config = dict(
    n_layer=8,
    n_kv_head=7,
    d_mlp=1792,
    positions='rope',
    bias='all',
    init='uniform',
    init_std_o=0.0204,
    init_std_up=0.0204,
    optimizer='muon_variant',
    lr=0.0151,
    lr_head=0.00702,
    warmup_steps=200,
    train_tokens=1389000000,
    steps=5299,
    dataset='wikipedia_en',
)
MLP neurons of a small language model. Each row is named by its layer, matrix (up: input weights) and neuron, and shows model dimensions 208-335. Each number is 128 + 32 x the weight over its row's rms, rounded and kept within 0 to 255.
Before each neuron's rows, "fires after" lists the tokens most often just before its 100 highest values on Wikipedia text that the model never trained on.

fires after: " L", " I", " Que", " T", "I"
L3.up378 [158 127 143 118  85 129 145 130 113 134 104 151 174 138 106 172 120 149 105 157  66  78 143 114  83 178 122 150  75 167 155 111  32 151 122 218 185 164  90 142 133  84  99 128 145 120 119 137 101 138 122  51 133 208 123  94 148 101  94 156 219 156  77 107 138 128  44 158  70 143  83 118 129 117  69 144 146 112 153 135 130 141 113 116 119 106  78 159 147 175 127 139  89  98 153  92 188 129 155  98 165 157 175  69 145 128 164  79 120 128  92 182 147 158 125  59 114 160 136  90 116 118 147  90  77 122 130 150]

fires after: " ", ".", " (", ":", ",", "10"
L3.up494 [120  95 163 186  84 113  99 120 176  62 165 145 162 136 170  96 124 127  91  46 105 144 132 158  98 173 109  98 102  67  77 130 149 149 108  72  79 115  78  93 114 103 103  99 164 146 133 147 124 110 125 125 157 113 139 116 166 187  99 140 126  63 131 166 122 185 107  86  82  88  88  33 175 122 123 138  97 117 173 128 131 125 132 104 128  98  93 144 141 109 137  98 104  68 141  50  85 117  82 110 111 177 125 165 143 157 148  84 120 132 176 175 121  76 190 123 124 121 150 100 138 160 152 117 140 198  78 133]

fires after: " ", " N", " K", " F"
L3.up1775 [117 199 132  91 129 120 142  85 141 117 102 140 167 119 155  84  92 158 124  92 121 172 209 143 138 156 143 128 139  95 143 146  98 161  68 116 158 124 126 125 155 220  75 148  81 128 177 174 152 116 129 149 132  99 161  65 163  96  79 139 158 109 180 123 164 150 128  70 111 179  67 141 153 169 155 169 148 117 134 150 135 202 129  57 106 176 100 197 128 175 133 138 146 154 138 101  90 110 139 131 138  89 142 139 123  98 144  71 217 180 110 135  73 154 153 145 158 140 149 148 140  90 112 129 147 138 141 124]

fires after: " b", " F", " ar", " f", "A", " B"
L3.up52 [ 68 166 101 129 137 136  92 105 148 158 120 130  91 134 121 109 119 142 197 124 140  69  99 146 130 139 196 116 187 143 178 175  55  85 152 103  78 130  25 151 150 137 105 159 173 153 181 132 176 126  97 143 119 128 114 122 131  99  80 169 157  96 128 163  88 151 160 103 102 106 123 124 145 129 139 115 145  86 140 136 132  86 197  56 134 178  73 131 154 116  87 158 108 140 160 170 142 111 131 102 136 115 106  87 165 113 178 160  65 135 137 143 144 125 124 112  92 129  97 149 114 119 120 150 136 116  99 175]

fires after: " P", "p", " H", " pr", "-p", " Ex"
L3.up1381 [123 123 137  76 113 102 166 143 116  92 151 143 119 129 142 156 107 162  87 127  90 158 176 158  81 154  92 184  72 146 114 126 106 154 113 145 141 197 129 119  81  95  82 129 173 142 148 103  98 119 160  91 164  94  90 112 172 135 140 152 136 151 147 139 129  47 161 119  43 120  93 137  77 153  52 135 103 118 149  86 149 127 129 108  86 141  75 137 124 175 157  71 120 109 140 107  97 170 131 132 140 183 102 166  95 163 142 113 126 130 107 153 135 123  88  70  97 106 161 147 131 126 192  87 148 145  98  93]

fires after: " Sh", " Re", " A", " e", "o", " E"
L3.up1283 [126 117  88 168 156 116 151  95 176 160 142 141 215 152 143  71 107  94  70  57  93 136 111 112 120 122 101 135 165 191 110 119 132 112 135 109  80 152 113  77  97 151 210 142 139 142 113 157 156 102 107 125 134 149 182 153 165 150 150 100 149 129  59  68 122  99 129 143 127 108 136 146 208 129 139  80 107 173 123  93 127  80 139 164 114 119 172 166 142 231 103 146 148 162 134 155 116 141 133 116 120 137  99  78 154 122  73 136 155 124 137  79 119 124  83 135 166 137 116 164 117 125 147 135 131  74 160 131]

fires after: " c", " C", " R", "-c", "am"
L3.up1419 [132 106 160 108 153  87 111 171  84  90 189 167 108 178 164 195 131 117  90 115 141 163 175 120  71  87 141 125 110 137 166  88 104 191 102  49 184 112 183 120 106 126 152 124  93  98 126  98 152 159 180 162 112 139 157  98 192  96  74 124 129 111 121 194  71  98 100 165 144 111 155 104 110 150 146 122 158 143 146 158  86 109 145 105  96  93 192 122 166  86 122 128  70 106 109 122  79 151 121 169 114 128 161 130 135 138 143 152 106 147 157 141  79 138  63 146 101 146 143 134 138 177 111 104 123 126 108 162]

fires after: "|", " ", " Sh", " November", " R"
L3.up413 [141 136 122  81 117 153 163 219 148  40 115 185 166  93 132 132  91 143 107 126 216 178 160 129 132 115 103  98 143  86  88 172 150 142 147 130 150 158 121 149 129 147 133 106 120 138 158 145 135  94 111 178 140 137 142 162 154  79 124 140  68 157 127 163 107  77 126 125  61 159 141 168  36 151 157  95 104 124 155 115 146 154 149 129 131 109  75 103 168 117 147 132 178 112 165 156 113  97 153 150 137 118 113 126 124  59  77 178 160 163 108 103 206 141 142 156 155  80  90 111 142 112 120 147 121  91 152 184]

fires after: "S", " K", " S", " P", " R", " A"
L3.up1158 [161 110 126 164 111 209 156 140 122 101 198  93 161 114 150 106 126 148 148 156 154 108  95  92 115 193 149 156 106 102  83 137 134  89 134  95 179 140 167 160 100 120 113 156 132  86 116 131 188 130 107  90 126  85 103 134 103 108 108 139 128 160 119 160 120  64 116  76 166 153 106  69 152 125 106 141 102  60 129 138 162 118 104  91 127 125 120  70 122 148 180 117  98  67 103 127 100 153  94 124  89 194 150 138 119 135 158 146 187 190 139 107 115 128 156 110 119 129 118 117 132 124 155 125 146 112  79 159]

fires after: " M", " P", " F", " m", "-S", " Mr"
L3.up1575 [ 86 138  89 113 141 214 156 102 125 110 149 105  89 118 119  91 153 154  93 101  95 151 162 168 124  98 122 152 146  95 112 105 158 128  97 136  80 109 150 160 158 140 178 163 108 126 157 110 130 166 139  31 148 114 150  57 163  81 155 107 171  77 146  87 111 155  84 126  75 142 154 146 164 106 124 132 138 166 162 147 103 128  98 201 154 144 135 140 129 160 175 133 128  41 113 136 135 145 131  90 176 108 113  72  84 156 117 136 126 131  73 147  85 125 154 138 160 118 173  67 172 118 100 136  69 129 130 144]

fires after: " ", ","
L3.up1126 [148 126 166 156 167 176  85 100  96 113 129 114 198 100 160 132 124 161 130 208 157 121  88 149 139 165 121 110 135  51  55 153 145 114  86 106  92 107 147 129 161 159  84 129 153 135 171 109 144 114 107 179  82 109 131 120 132  63 118 133 164 126 145  93 133 128 146 125 134 160 153  90 106 123 141 143 171  82 158  88 182 142 116 143 126 133 151 142 165  82 173 140 144  94  96 127  97 130 135 111 175 109 121  72 109 148  94 116 141 115 121 131 116 154 163 128  85 137 128 130 131 128 155 171 118 140 153 118]

fires after: " B", "b", " G", " b", "B", " J"
L3.up1638 [128 124  99 148 190 159 141 128 118 136 206  82  98 167  85 154 177 166 184 124 151  38 166 129  69 131 142 185 135 120 139 117 130  95 183 123  73 115 120 201 179 112  57 130 187 131 185 152 117 135 120 100 116  99  82 166 108 114 136 138 125  69 198 170 180 130 112 116  75 111 135 160 142 118 127 149 105 110 172  93 141 188 128 129 100 128 120 112 130 104 201 120 142 115 132 120 162 135 102 179  94 103 126 131 192  80 114 126 198 111  98 148 215  54 122 116 113 127 149 108 134 134 125 200 111 133 127 121]

fires after: " D", " T", " B", " M", "B", " E"
L3.up397 [118 145 121 148 106 148 142 131 178 147 156  76 145 153 116  86 141 129 154 100 180 117 130 128 163  64  81 193 145  76 141 146 137 120  99 120  91 127 105 127 101 106 133 123 121 112 116 130 146 174 126 112 158 132 159 150 110 181 107 129  86 134 165 166 158 187 173 117 116 127 134 160  28 112 137 169 150 175 162 171 147  96 135 134 148  91 140  73 109 159 167  82 176 150 126 121 114 119 153 127 125 138 122 183 111 136 175 107 132 126 111 185 169  69  74 127 134 164 122  86 136 152 149 154 112 151 119 126]

fires after: " L", "-", " l", " (", " un", " "
L3.up266 [103  86 125 101 100 131 147 119 153 122 138  73  77 156 125 134 176 109 156 168 146 101  94 160 114 183 207 105 132 124 188  74 138 126 118 125 132 115 158 127  60 127 136 130 108 113 102 128 119 106 115  82 137 184  94 102 210 135 126  90 124 101 131 149  77 162  97 144  69 107 133 114 142  57 148 168 141 118 125 157 185 103  61 110 146 167 223 155 106 111 143 148  80 135 124 171 140 116 160 150 173 160 103  69 188  92  80 141 121 146 115 194 138 156 113  86 126 171 125 177  98 111 199 133 150 126 185 107]

fires after: "0", " |", " p", " l", " L", " n"
L3.up702 [118 156 109 132 114  93 174 192 138 176 149 107  80  60 130 132 122 134 119 158 162 203 162 162  82 120 184 128 111 158 109 119 161 116 138 132 130  90 155 127 121 130 116 124 106 122 140  91 120 146 160 107 170 118 116 143 109 123 112 135 119 122 114 108 164 139 108 145 167 145 121 133 162 172  77 153  80 151 115 136 131 115 126 152 103 145 164  60 117  68 159  94 111 141  94 174 172  95 159 123 165 120 169 118  92 141 108 116 117  56 160 102 152  99 173 106  94  73  95 140 147 118 102 154 113 185 174 115]

fires after: " c", " C", " comp", " cl", " G"
L3.up1542 [147 123 118 145 123 165 145 126 116  88 134  88 108  99 105 115 169 130 124 114 169 139 134  96 161  85 217 107 113 147 137 154 110 219 105 130 100 118 173 135 149 128 121 133 144 153 155 121 165  60 195 168 104 135  72 121 123  95 150 109 118 176 168  93 109 133 151 140  81 100 100 100 115 138 112 102 134 157 163  83 135 185 139 141 144  83 183 120  79 144  73  96 100 169 164 118 176 115 117 128 147 154  79 152 167  93 167 139 108 113 129 117 137 152 163 126 129 143 118  61 137 176  93 190 145 106 144 117]

fires after: "–", "19", "20", " "
L3.up1724 [128 165 127 197 134  69 105 197 135  91  63 103 174 144 133 152  96 156 155 131 133 113 146 151 152 143  99 123 139 144 114 122 138 125 146 115 137 104  85 104 109 115 101  67 118 165 161 124 140 123 109 132 176 140 150 135 161 188 111 147 125 148 141 119 144 129 203 152 158 100  97 163 146 173  95 127 140 108 126 162 121 138 129 117 181 106 151  95 107 129 108  93 152 127 103 182 102 103 182 114 147 120 140 120 117 133 112 196  68 191 130 104 198 178 185 136 129  76 132 162 168 121 102 178 119 117  62 112]

fires after: " F", " P", " T", " f", " w", " t"
L3.up49 [131 184 102 191  76 109 191  91 151 114 157 110  82 159 129  77 155 152 130 152 153 140  91  97 108 136 187 121 183 130 121  94  87 110 107 117 142 128 148  99 185 110  76 169 127 147 130  57 103  74 151 119 110 177 122 115 125 124 124 143 110 108 162 203  99 120 119 104 100  85 105 164 146 114 117 114 140  75 185 119  94  99 100  87 137 162 136 142 117 121 140  93 159 120 125 177  54  78 112 126 137 151 218 129 156  85 134 198  89 144 144 166 119 124  76 104 180 129  91 136 152  93  98 120 200 120 138 104]

fires after: " T", " B", " R", " Ar", "eb", " St"
L3.up1560 [116 113 103  77 143 201  87 124 119 193 162  82 196  86  67 152 144 167 150 126  78 153 164 133 141  91 132  43 170  65 125 144  50 144  91 163 103 149 155  72 154 117 176 108 118 151 123 114 137 130 125 118 162 117 151 124 113 133 152 155  85 146 161 160 114 135 181  65  98  91  89 120 101  85 190 108 155 150 171 157 139 124 143 129 138 163 138 178 125  81 111 116  83 148 104 112  97 105 191 132 138 123 146 100  96 130 105 139 155  87 130 111 126 130  76  88 144 145  99 117 118 134 103 136 178 138 151  83]

fires after: " F", " f", " Gr", " W", " gr", " g"
L3.up888 [177  75 136 107 163 115 131  90 120 113  61 134 159 105 100 151 118  84 167 134 140 146 148 121 169 141 158 166 142  87 136 137 135 137 126 142 133 129 141  73 117  91 155 153 118 138 193 108 121 153 111 140 194 121  72 145  97 156 153 161  94 164 147 119 150 141  64 118 125 142  77 130 146 143 130 143 107 136 103 137 191  96 156 118 102 131 144 116 131 137 135 110 126  63 110 145 144 131 134  90 134 113 115 112  81  87 171 164 165 134 111 108 163 179 138 146 117 138 166 149 128 143 121 156 117  94 111 126]

fires after: " C", " c", " Co", " co", " Se"
L3.up1469 [146  88 107 125 128 126 169 148  91 111 138 233 208 108  91 130 111  95 137 127 106  88  83 142 133 111  83 134 163 129 111 112 133 149 107 126 160 156 197 131 117  85 164 129  85 175  74  90 112 150 102 146 128 130 126 133 111  85 140 109  77 169 152  89 122 128 149 132 127 187  57  91  89 120 207 124 158 108 154 115 149 132 123 113 180 179 180  73 165 136  89 120 156 115 117 149 189 148 148 141 131 162 146  66 197 154 132 110 145 124  88  93  77 162 113 158 115 200 118 125  83 142 103 144  96 122 162 198]

fires after: " L", "L", " l", " C", "ol"
L3.up131 [146 104  90  87 127 133 109 110  89 135  70 126 134  97  91 121 161  82 147 152 164 114 135 154 112 111 113 148 109 141 120 138 148 153 121 170 120 216 124 144 124 160 118 117  64 107  76 176 151 132 165 132 138 137 108 131  78 105 172  76  89 113 110 148 155 175 146  94 156 118  77  76  19 106 142 185 145 124 166 231  93 149 149 111 176  91 166  59 125 134  84 165 109 126 101 134 110 150 120  87 166 106 146 145 104 148 178 123  83  84 150 229 102 134 151 124 118 168 115 176 154 106 107 122 136 120  69  93]

fires after: " M", " p", " P", " sp", "p", " st"
L3.up302 [131 135 126 172  82 165  98 117  78  95 110 132  91  89 151 127 159 154 157 128  98 130 162 135  64 126  89 142 132 124 142 139  58  85  42 148 122 144 102 104 173 104 161 124 132 114 190  84 110  98 125 142 167 127  79 157 131 141 115 129  96 125 161 116  87 132 102 100 130 141 153 143 126 147 102 100 148  92 164 111 105 119  89 111 124 129 106 125 128 107 177 116  98 132 106 136 118 108 138 146 203  93 156  86 104 103 136 192 141 118 108 132 111 134 141 146 174 141 127 121 153 144 189 105 148 190 112 158]

fires after: " B", " A", " Be", " sy", " E", "B"
L3.up1610 [ 76  85 156 190 146  75 220 148 139 160 112 182 162 137 106 107 150 129 109 125 119  90  82 129 161  86  58 130 124 132  89 112  77 133  98 106 129 152  88 123 106 131 177  99 132 126 168 147 107 127 129 154 160 163 119 191 115 113 167 123  70 164 174 120 163  65 118 117 109 139  93 151 123 116  88 180 159 118 104 110 188 147 154 181 171 118 162 100 138  86 107 123 194 141 119 146 140 134 112 123  98 132 127 110 117 156  23 149 102 128 165 116 146 125 106 131 174 118  47  78 137 172 116 108 102 134 104  81]

fires after: " E", " f", " c", " Be", " d", "E"
L3.up164 [129 130 176 148  91 123 107 120 153 113 190 118 118 103 175 190 112  59 100 194 121 110 141 111 133 162  67 130 134  81 123 134 107  65 139 126 165 109 134  81 176  69 123 147  91 186 129 118 209 209 146 173 144 111 104 147 186  86 144  90 118 143 137 151 168 106  90 110  58  68  93 170 150 176 107 119 117 127 140 189 100 106 119 138 125 102 137 107 120 117 122 144 117 145  94  64 162 109 124 138 121 144 145 155 112 137  85 101 137 127 164 129  61 175 113 101 169 107 129 131 139 119  96 151  93 118 130  96]

fires after: " R", " r", "R", "ar", "r", "ra"
L3.up1350 [ 87 124 146 107 116  80 187 133 128 136 127  74 101 132 147 130 200 145 178 134 129  81 134 123  97  94 109 144 153 115  95 156 139 169 148 108 125  71 148 148 108 147 100  84 126  48 125 106 114 102 141 164  68 100  65 187 240  91 100 156 137 182 149 144  78 181 162  84 138  90 115 174 114 193 179 196 116 148 149 110 154 144 138 143 101 137  58 114 118 112  87  83  85 106 147  85  83 126 156 134 111 155 102 230 129 106 169 109 153 117 141  62 158 132 118 132 113 147 168 120 158 111 115 135  73 132 132 175]

fires after: " R", "ro", "\\", " r", " \""
L3.up430 [110 127  99 120 157 133  53 127  63  97 191  88 178 158 130 146  97 124 176 131 146 149 159  76  86  91 102 111 136 102 109 121 153 143 140 151 163 101 100 123  34 108 150 169 166 100  68 132 218  96 173 113 164 165 133 136 170 117  65 110 116 131  96 141  75  99 153  94  93 115 176 139 123 219 172 138 109 137 122 153 160 150 153 145 177 110 156 130 188 129 156 142  90 130 149 130  79  85 125 151 175 147 146 140 109 117 153 108 143  75 100 119 136 148 123 143 187 178 133 100 190 109 130 114 130 174  79 136]

fires after: " c", " L", " con", "l", " C", " l"
L3.up1556 [123  68 164  92  78 121 117 117  95 104 188  75 184 151  66  99 129 163 113 153 105 139  67 165 110  83 171 153 142 140  88 149 140 184 143 113 160 118 133 141 132 140 116 174 127 119 124 138  96 156 133 101  67 195 136 112  90  90 105 129 145 134 125 122  89 117 113  90  34  78 129 119 145 107 160 135 115 131 103 145  82 159 164 132  79 134 158 163 101 105 123 117 111  95 141 175 175 124 139 134 100  97 149  99 107 129 110 186  82 156 126 122 144 125 107 126 111 126 113 100 107  98  94 133 131 155  73 115]

fires after: " B", " St", " S", "r", " F"
L3.up1703 [ 46 128 120 106 139 123 140 165  47  63 142  78  94 131 111 136 141  67 211 116 103 134 197 115 146 105 110  96 104 134  92 144 126  97 136 180 166 142 150 130 132  72  88 155 138 115 192  66 128 148 153 107 121  98 126 132 152  91  97 173 101 155 142  94 137 146 104 128  88 108 104 130 144 125  85  88 154  93 140 122 143 134 161 115 132 168 121 173 137  86 165 127 160 112  60 133 129 130  88 129 126 117 191  76 124  87 113 136 135  79 152 131 132 144 114 142 173  89 141  98 137  60 101 102 145 145 142 103]

fires after: " c", " M", " C", "c", " "
L3.up526 [195  93 128 149 138  73 116 133 120 151 124 109 124 175 163 105 115 171 177 142 106 154 140 144 128 123 113 120 126 139 111 140  99 146 132 191 124 153  72 118 116 145  79 123 127 164 164 182 144 122 166 175 108  95  93 158 139 191 115 162 152 119 105 148 116  83  73 113 128 170 166 140 138 152 118 129 162 100  90 151 100 175 140 124 106 156  60 159 149 181 112 155 107 101 147 115 126 109  80 112 141  84 109 136 157  87 157 131 137 171 102 103 135 208  87 149 122 125 149 165 125  74 113 155 155 152 190  73]

fires after: " B", " Sh", " Y", " N", "inn", " A"
L3.up1447 [ 63 117  97 123  50  85 191  82 119 137 158 182  77  91 149 185 166 183 127 173 170 119 101  79 128 144  85  87  82 125  89 135 165 140  89 127 101 183 105 133 115 103 132 135 179 163 109 170  80 133 101  91 135 101 158 202  71  84 123 100 137 142 186 136 104 105 158  85 122  80  98 110 140 128 152 148 159 179 109 131 132 110 136  76 136 156 155  82 106 155 187 147 143 139  75  74 109 100 140 129 158 131 112  89 106 138 101 139 168 153  52 151 155 116 119 100 101 126 153 113  83 153 153 172 159 138  86 150]

fires after: " ", " cr", " rem", " W", " L", " f"
L3.up265 [144 169 126 160 130 113 103 124 181  86 135 112 122 129 126 120 108 111 123 122 144 148 126 111  92 125 116 148  97  72 123 172  94 110  81 153 100 127 129 104 153 140 125 110 128 137 157 137 109 140 123 116 154  83 175 158 100 117 145  72 124  74 106 107 110  66 124 123 174 135 162 173 155 162 156 125 137 150 182 130 156 160 153 113 140 140 131 206  96 113 184 179 115 136  91 181  99 108 117 128 113 163 110 106 120 117 147  78 166 134  85  83 134 127  86 112 176 129 167 137 113 144 186 150 132 162 102 141]

fires after: " V", " D", " A", " v", " B", " dou"
L3.up495 [105 142  33 158 120  85 119 123 168 142 145 115 135  96 128 115 139 107 155 128  92 117  86  92 135 109 128  86 105 141 126  67 118 112 127 111 101 184  86  55 168 123 123 120 132 143 146 112 143 149 127  99 140 124 134 167 165 161 152 166 125 140 140 120  85 151 127  76 108  86  97  83 118 169 107 100 117 141 138  86  81 137 143 144 141 153 190 110  93 151 170 102 122 159 151 107  65 116 140 147 129  83 147 150  86 124 154 136  97 127 164 109 149 126 104  56 158 112 138  75 130 117 129 187 134 163 164 148]

fires after: " ", "ac", " L", "%", " l"
L3.up1125 [142 115 110 182  92 143 116 139 206 192 131 117  72 122 131 125 101 125 152 163  67  77 107 100  78 109 201 173 168 164 136  70 143  88  92 105 174 158 175  75  60  72  94  70 109 105 136 151 153 155 134 106 127 145  69 152  96 164 144 132 169 117 125 159  78 128  91 169 111 159 192 120 199 147 118 105 155 150 118 140 157 137 129 126 164 101 113 155  73 144  81  75  57  98 151 114 138 121  83  68  93 114 153 175  71 134  60 148 107  91  97 159 144  92  95 153  95 159 150  97 130 146 146 111  79 146 175 188]

fires after: " M", " C", " L", " V", " Cl", "v"
L3.up491 [167 103 151 112 179  84 112  85 112 150 145  86  89 107 112 151 114 204 133 137  97  95  94 159 149 145  93 150 125  84  87 137 146  88 130 122 124 151 183  96 131 112  99 131 110 121 100 139 153 144 178 145 129 130  86 129 147 131 106 122 113 145 153 189 139 144 130  69 122 112 179 147  86 179 125 172 108  86 107 161 147 143 156  96 169 112 158 109  91 154  52  89 149  99 159 115 198  88 131  98 157 135 167 124 140 119 111 106 104 142  89 196 110 126  48 107 192 133 113  79  54  99 114 169 108 128 104 137]

fires after: ",", "ar", "1", "ib", "0", " l"
L3.up1072 [ 92 142  85 145  82 116 161 105 147 178 139 113 108 113 124 155 142  98 142 177 144 126  89 167 137 105 113 121 221 111 109 197 157  89  87 137  99  70  92 133 103 151  89  87 140 146  91 173 117 147 111 107 124 132  69 162 159 121 128 123 138 141 126  70 140 134 151  97 167  85 207 142 139  84 153 165 152  87  95 120 105 126 126 138 125 133  97  67 138 121 163 118 138 146 100  91  99 103 121 159 150  65 141 127 134 130 128 167 135 131 151 133 186 133 109  62 137  92  56 122 138  95 118 136 122 169 115 109]

fires after: "el", "in", "ud", "r", "l", "n"
L3.up954 [113 125 100 197 203  96 104 136 143 162 121 106 131 110  80 129 135 126 107 131  83  75  89 168 120 225 112 169 136 129 105 134 139 114  71 136 128 201 125  91  91 207 146 151  85  71  87  99 171 126 155 169 119 103  77 152 176 142 141 155 129 156 132 100  73 144 135 166 181 117 120 139 151 173 137 108 109  68  65  99 129 124 130 133 109  85  52 144 170  75 176  90  67 115 137 102 100 138 121 139 159 184 100 153 117 111 134 173 109 133 181 148 123  56 103 126 138 119 188  89  86 122  52 145 143 127 100 127]

fires after: " R", " al", " r", " s", "S", " Br"
L3.up729 [145 115 112 119 177 195 130 107 152 147  93 153 137 158 117  94  94 150 140  91 166  78 151 162 134  84 122 117 116 136  63 196  82 112 137 118 135 166  31 109 124 182  74 144 141 146  69 161 125 146  93 111 144 128 137 156 100 113 158 119  88 159 139 164 103 126 156 136 125 132 116  99 174 148 144 165 121 159 120  72 172  45 146 107 133 177 100 153 172  97 110 156  75  58 130 133  84 108  66 166 161 154 155 131 120 170 153 143 131 162 155 173 163  91 143 125 109 162 158 145 136 155 166 162 163 166 162 145]

fires after: " O", " C", " R", " D", " T"
L3.up146 [ 87 120 106 180 139 115 160 141 131 136 141 149 147 126  98 141  95 175 109 108 171  73 115 108 101 116 123 140  37  84 116 148 102 140 112 105 109 105 129 165 102  77 127 162 133 149 145 118 130 113  98 134 178  81 156 135 139 111 112  94 115 124 122 138 123 155 159  86 126 129 116  96 110 154  93 176 122 114 120 176 197 101 136  89 137 109 140 126 131 116 187 140 180 141 141 152  79 151  81 106  93 141 132 139 143 111 166  89 207 107 135 121 179 124 140  41  87 170 110 127 132  97 199 177 137 148 178 139]

fires after: " N", " S", "S", " s", " T", " int"
L3.up859 [114 109  97 180 118 155 110  85 183  72 103 167 139  99 144 113 114  79 132 145 160 130  63 116 152 121 149 131 121 153  46 159 131 149 120 169 123 152  95  90 153 193 111 168 106 134  94 195 169 116 106  44 136 127  88 151  91  82 124 103 127 144 118 126 191 143 117 152 139 147  63 106 112 138 158  80  81  94 141 147 183 113 120  93 131 174  86 129 171 152 146  90 147  78 135 133  95 130 111 139 108 114 182 151 158 168 158 135  88 160 158 143 117 161 125 117 151  89 175  97 140 105 109 132 112 120 174 129]

fires after: "ic", " l", " sp", " Mic", " re", " sem"
L3.up85 [124 139 121 128 110 136  43 132  89 106 111  45 150 123  93 155 125 128  78 164 126 157 145 100 131 149 132 128 114 152 107 177 141 189  84  92 152 108 133 210 137 154 167  65  50 115 156 158 177  98 175  73  92 147 145 126 120 150 139 117 173 150 143 152  76 125 138 129 157 139 110 167 160 158  92  99 112 132 171 144 112 122 153 168 107 133 137  97 131 100 182 136 179  81 109 142 212 118  66 130 145 148 112 130  87 142  86 177  69  58  83 117 150 147 132 136 184 170 114 141 215 143 115 123  82 126 143 113]

fires after: " ", " (", " R"
L3.up1725 [116  87 122 151 122 172 115 179 111 211 142 112 115  77 185 145  80 139 115  85 135  98 155 165 131 135  86 109  98 185  38 139  64 154 174 135 139 186 102  55 106 115  74  86 115  99 104 134 134 107 146 126 147 112 130 105 118 130  93 139  93 157 110 133  68 169  85  62  87 118 132 168 128 191 183 101 146 158 144 107  74 143  88 154 119 132 124  72 148  79 124 110 158 110  80 125  78 146 127  98 154 119 116 146 145  91 160 124 136 100 115 130 132 120 105 164 170  98 123  99  89 149 205 116 152 128 103 196]

fires after: " W", " N", " Sh", " O"
L3.up448 [ 92 135  74  93  49 141 199 116 108 113 137 118  26 130 139 129 130 107 118 101 167 114 102 173  61 176  74  77 141 133 140 141 188 104 150 148 153  79 128 156 124  96 169 104 135 158 184 166 120  77 112 138  89 164 129  86 156 136  85 122  97 192 156 147  98 130 120 145  67 104 154 167 128 110 116 128 150 123 114 166 162 129 142 159 165 143 113 120 166 140 132 193 119 112 118 149 137 102 183  96 126  69 106 137 102  98 127 139 159 110 115 136 118 185 158 105  67 118  81 114 146  80 135 106  27 142 149 122]

fires after: " K", " S", " C", " M", " B", "K"
L3.up273 [149  70  98 129 205 166 112 141 110 146 138 139 100 141 127 117 109 163 187 121 157 117 151 128  60  91  73 134  62  60  85 110 136 113 100 183 157 143 121 184 112 106  87 115 141  74 174  74 122  93  97  84 113  88 143 185 145 148 132 175 132 191 109  92 131  76 196 149 147 139 121  88 114 145 153 131  92 146 142 118  88 120 121 107 199 138 108 121 146 128 124 170 118 155 144 171 110 136  93 123 116  97 149 107 122 130 120 129 126 135 119 108 154 164  90 108 116 105 139 138  94 127 116 142 158 145 162  91]

fires after: "-", ".", "–"
L3.up269 [ 87 141 111 177  86 149 140 114  95 107 137 124 190 142 101 110 112 134 146 138 150 139 122 114 122 164 140  80 104 174 134 126 128  84 150 138 149 135 106 122 135 167 102 107  72 118 118 118  81 104  99 117  93 103 140  97 206 156 148 181 132 140 136 153 103 149 167 107 122 121 118  90 125 136 137  53 186 115 117 186 107 104 177  97 133 146 109  79 102  85  85  68 139 137  83 114 115  72 155 122  80 137 161 131 116 154 107 160 136 172 109 123 182 153 119 113 114  76 101 185 119  62 152 137 104 110 148 144]

fires after: " f", " V", " K", "ag", " v", "K"
L3.up699 [190 128  76 145 152 144 155  86 108 108 129  76  78 101  74  92 108 185 158 149 182  76 129 132 141 131 169 136 151 135 118 111  97  95 153 168 142 126 194  59 135  94 168 164 113 122   0 125 117 133 123 103 163 180 146 169 229 105 111 136 168  81 112 183 158 101  71 102 114 119 111 190 199 186  66  84 142 148 133  95  45 138  93  70 191 159 116 139 126 109  95 163 150 149 106  92 151 161 119 160  92  87 213 100 169 124 194 106 126 139 117 139 154 136 152 167 135 169 160 115 115  71 159 126 138 176 127 116]

fires after: " F", " f", "f", "uns", "A"
L3.up458 [161 161 126 162 131 127 183 127 123 130  88 102 146 104 179 119 132  91 158  99  86 178  81  97 194  91 155 133 113  89 165 133 190 107 114 159 112 134  96 110 126  94  89  64 208 119 164 150 118 137  80 140 148 149 117 113 109  89 170  94 173  77 134 154 136  99 167 115 126 125 178  79 140  72 114 121 146 143 135  96 106 117 120 145 112 133  82  99 126 110  91 170 100 161 184 128 100  97 119 130 108 151 164 155  63 114 126 202  67 140 117 106  65  67 173 151 168 150  74 175 107 108 137 112 111 140  91 195]